{
  "n_layer": 12,
  "d_model": 256,
  "n_head": 8,
  "n_kv_head": 8,
  "head_dim": 32,
  "d_mlp": 1024,
  "vocab_size": 2032,
  "activation": "gelu",
  "norm": "layernorm",
  "norm_place": "pre",
  "norm_eps": 1e-05,
  "positions": "rope",
  "rope_base": 10000.0,
  "rope_fraction": 0.25,
  "qk_norm": false,
  "attn_scale": 0.177,
  "bias": "all",
  "tie_embeddings": false,
  "parallel_block": true,
  "init": "trunc",
  "init_std_qkv": 0.0142,
  "init_std_o": 0.00291,
  "init_std_up": 0.0142,
  "init_std_down": 0.00291,
  "optimizer": "adam_variant",
  "lr": 0.00117,
  "lr_mult_up": 1.4,
  "beta1": 0.95,
  "beta2": 0.98,
  "lr_head": 0.00794,
  "warmup_steps": 230,
  "schedule": "wsd",
  "decay_fraction": 0.893,
  "decay_shape": "sqrt",
  "final_lr_fraction": 0.02,
  "batch_tokens": 32768,
  "seq_len": 512,
  "doc_mask": true,
  "train_tokens": 365500000,
  "steps": 11155,
  "dataset": "wikipedia_en"
}
MLP neurons of a small language model. Each row is named by its layer, matrix (up: input weights) and neuron, and shows model dimensions 112-207. Each number is 500 + 50 x the weight over its row's rms, rounded and kept within 0 to 999. Numbers have three digits each.
After each neuron's rows, "fires in" lists the words (lower case) most often at its 100 highest values on Wikipedia text that the model never trained on; "fires on" lists the tokens most often at its 100 highest values on Wikipedia text that the model never trained on. A number after a token or word is its count.

L5.up518:505525445392581530581569623500497444517580516325497522498483481487524370407511475567425465478463438485452497492548510502491541544518553580484566553504529538501515468465505488512532486497615528496470525501565550521493476513528530454406509511466453550606472485511472490369534505599484526490
fires in: "including" 18, "known" 10, "language" 8, "called" 8, "following" 6, "took" 6
fires on: "including " 18, "langu" 10, "known " 10, "called " 8, "following " 6, "took " 6

L4.up782:395540477520411546473524483529487477552568468503447508466540412539439414365467497530494578594555576411541451535428530534539539604477532469484565429523536510514331457514463497551443506493492464584534594526525407527573485450501504479512431533571546484424469611549534489468580479574473419472
fires in: "are" 29, "would" 26, "is" 15, "can" 15, "began" 9, "will" 4
fires on: "are " 29, "would " 26, "is " 15, "can " 15, "began " 9, "will " 4

L7.up110:486580404478548523587514519533509572465569489471500517449529526464486382519383500528454508540495434540492538547477545441502445521516578503459423401550508365458494420450468480502495517418509520543506489466594401500415483443553416527445507512496406500485421491615517515469569417539533530505
fires in: "not" 47, "had" 14, "has" 6, "have" 4
fires on: "not " 47, "had " 14, "ax" 6, "has " 6, "have " 4

L6.up753:435590393483557567561525577528486457482556555489476582484569532520505412541506511527463471534527439537510535548483537468503508480483589456478427496575473452514509451497538441541503508470609541545592535465570437484428403426504476585500483490500484578470379495621596545397599455550519572532
fires in: "award" 15, "can" 14, "born" 9, "named" 8, "had" 7
fires on: "Aw" 19, "can " 14, "born " 9, "named " 9, "iz" 7, "had " 7

L3.up100:493471589550431534568458459445430486513418435494548452514476568490405469504448499483600527468528538516415482518413459482549507599485430566565470391504410451624444502487504507515397368510479438524583447440495466412483474564487533503557550511490475441462514442468492447606451502483566406441
fires in: "who" 34, "11" 8, "i" 5, "department" 4, "half" 4, "children" 4
fires on: "who " 34, "dep" 14, "11 " 9, "ara " 5, "f " 5, "I " 5

L5.up635:426501591561412504489482458529467538504443462486545455438534486515422476546474489449481494556511528548494553442403473489493457496488505411493354436536459438493460529452512491454457498501440503463594482467524404424468506432494490535559465486546456448452493484489551422498514399495562491470
fires in: "life" 19, "later" 11, "well" 10, "debut" 8, "involved" 7, "remained" 5
fires on: "life " 19, "ved " 15, "ained " 11, "later " 11, "well " 10, "but " 9

L5.up363:532581436461589549561570597510507453467573542419473562546525472486490374416513485553486486465508490547479508589552505503552533531526573533433582562541518551490517478484489502509480487542592539521491519492561565520478457483508501479435464535477522637612547469566490506450564540604503520509
fires in: "or" 35, "both" 13, "since" 7, "including" 7, "between" 6, "following" 4
fires on: "or " 35, "both " 13, "ince " 9, "including " 7, "between " 6, "following " 4

L7.up30:451552587611538538552518514498543526532484478520526559443513544561464477575432524542402442594572484550433548452475554363539426483511509460505418407604484390498474436484514483499474512487503548529512538506509397511473537405525495559544494557484460445465440460552465540503493464512517548455
fires in: "born" 49, "had" 21, "party" 14, "team" 4
fires on: "born " 49, "had " 21, "Party " 14, "Team " 4

L6.up686:444481632574413430570490435520511625516406447467514477497489524545395533523519504489456523531487477519550504551442457571545484552466489463528512435514519390533450527487546484494414457515379469469503449537514529524467568577556515499601513520602503453539470552426450490480512483507548501533
fires in: "career" 18, "later" 11, "appeared" 9, "his" 8, "appearance" 5
fires on: "career" 18, "appear" 17, "later " 11, "y " 9, "his " 9, "scor" 6

L4.up176:468459494480397478531492403483564539452523480401525452486505489674516450497459544520527551523533490411499463569431505572456486524411520468546491485482519496493539540487509525487392435512392490433443349469540576568490591616498575460538520486522490462540506535464507481438560422538569563493
fires in: "into" 41, "appeared" 9, "because" 6, "appearance" 6
fires on: "into " 41, "appear" 21, "bec" 14, "consid" 7, "0 " 4

L7.up152:490540501526531540555448458587449484453485517506557529534580522405463415574501500439404536505531416580510565513459534527587490513529559474497372479513504487496474430526459445525473529453459541544585530476614413482450494454532402538478465480484438473444444465626529497541527448468565570484
fires in: "had" 28, "has" 9, "party" 7, "building" 5, "have" 4
fires on: "had " 28, "has " 9, "Party " 7, "ens" 7, "vari" 6, "build" 5

L3.up693:515483603487406504525553492515484506490456488411590475495551551484404470528501535482556536473485595551470565604462439581538515531496455524553431434546437459644483573501507556532451485504484533542578437472470486422435514500490546532601426538445424547510482452519503450564444521519570429411
fires in: "who" 41, "dariusz" 5, "film" 5, "sara" 4
fires on: "who " 41, "z " 17, "ara " 12, "fin" 6, "film " 5

L7.up294:483577468593495551567471493553383516464506511524453560509483566501430468579590541478494502589510482506555567502435478447523496483466601546518458436563457412471465412495526433528459434453532526541601537499537486507470428447450412566563508494560501495472460516529552581400575454499507530576
fires in: "had" 39, "born" 13, "him" 9, "has" 8, "have" 6
fires on: "had " 39, "born " 13, "him " 9, "has " 8, "have " 6

L7.up704:441514566533516524624479498524421519531571476487467539531476605542402413553540437603439461589469464573447611562482527400541498506508537570468448443556482443519505461469488467569466494499529518568543506527506474533437429485452563545576490502565442406535442574542468516483549531587519469453
fires in: "has" 59, "born" 11, "had" 9, "received" 6, "world" 5, "oldham" 4
fires on: "has " 59, "ld" 13, "born " 11, "had " 9, "received " 6

L3.up461:485524504482565501503485554458447475499433426607545381464457477513453510456513460517378506431460355438496486351532506436490491499483510514456535372569446463369558420549454480534515588508496557544465549466488411430520516498473410528557479493363487506396444412584424528511486514405502540426
fires in: "made" 26, "released" 18, "left" 8, "submarine" 5, "brought" 4
fires on: "made " 26, "released " 20, "left " 8, "en " 8, "ought " 7, "ine " 6

L4.up586:512444546623418526529503451469470509496453437469492458562488492515396540575525535492595551517565530441501562476469446490472513546514421536497436498534490480605448488476482511553448454499453445501548433519478492531580556459480450531571465502586553426464567537450490449483460502501560503480
fires in: "later" 18, "career" 14, "well" 10, "control" 6, "continued" 5, "been" 5
fires on: "later " 18, "care" 11, "contr" 11, "continu" 10, "well " 10, "est " 6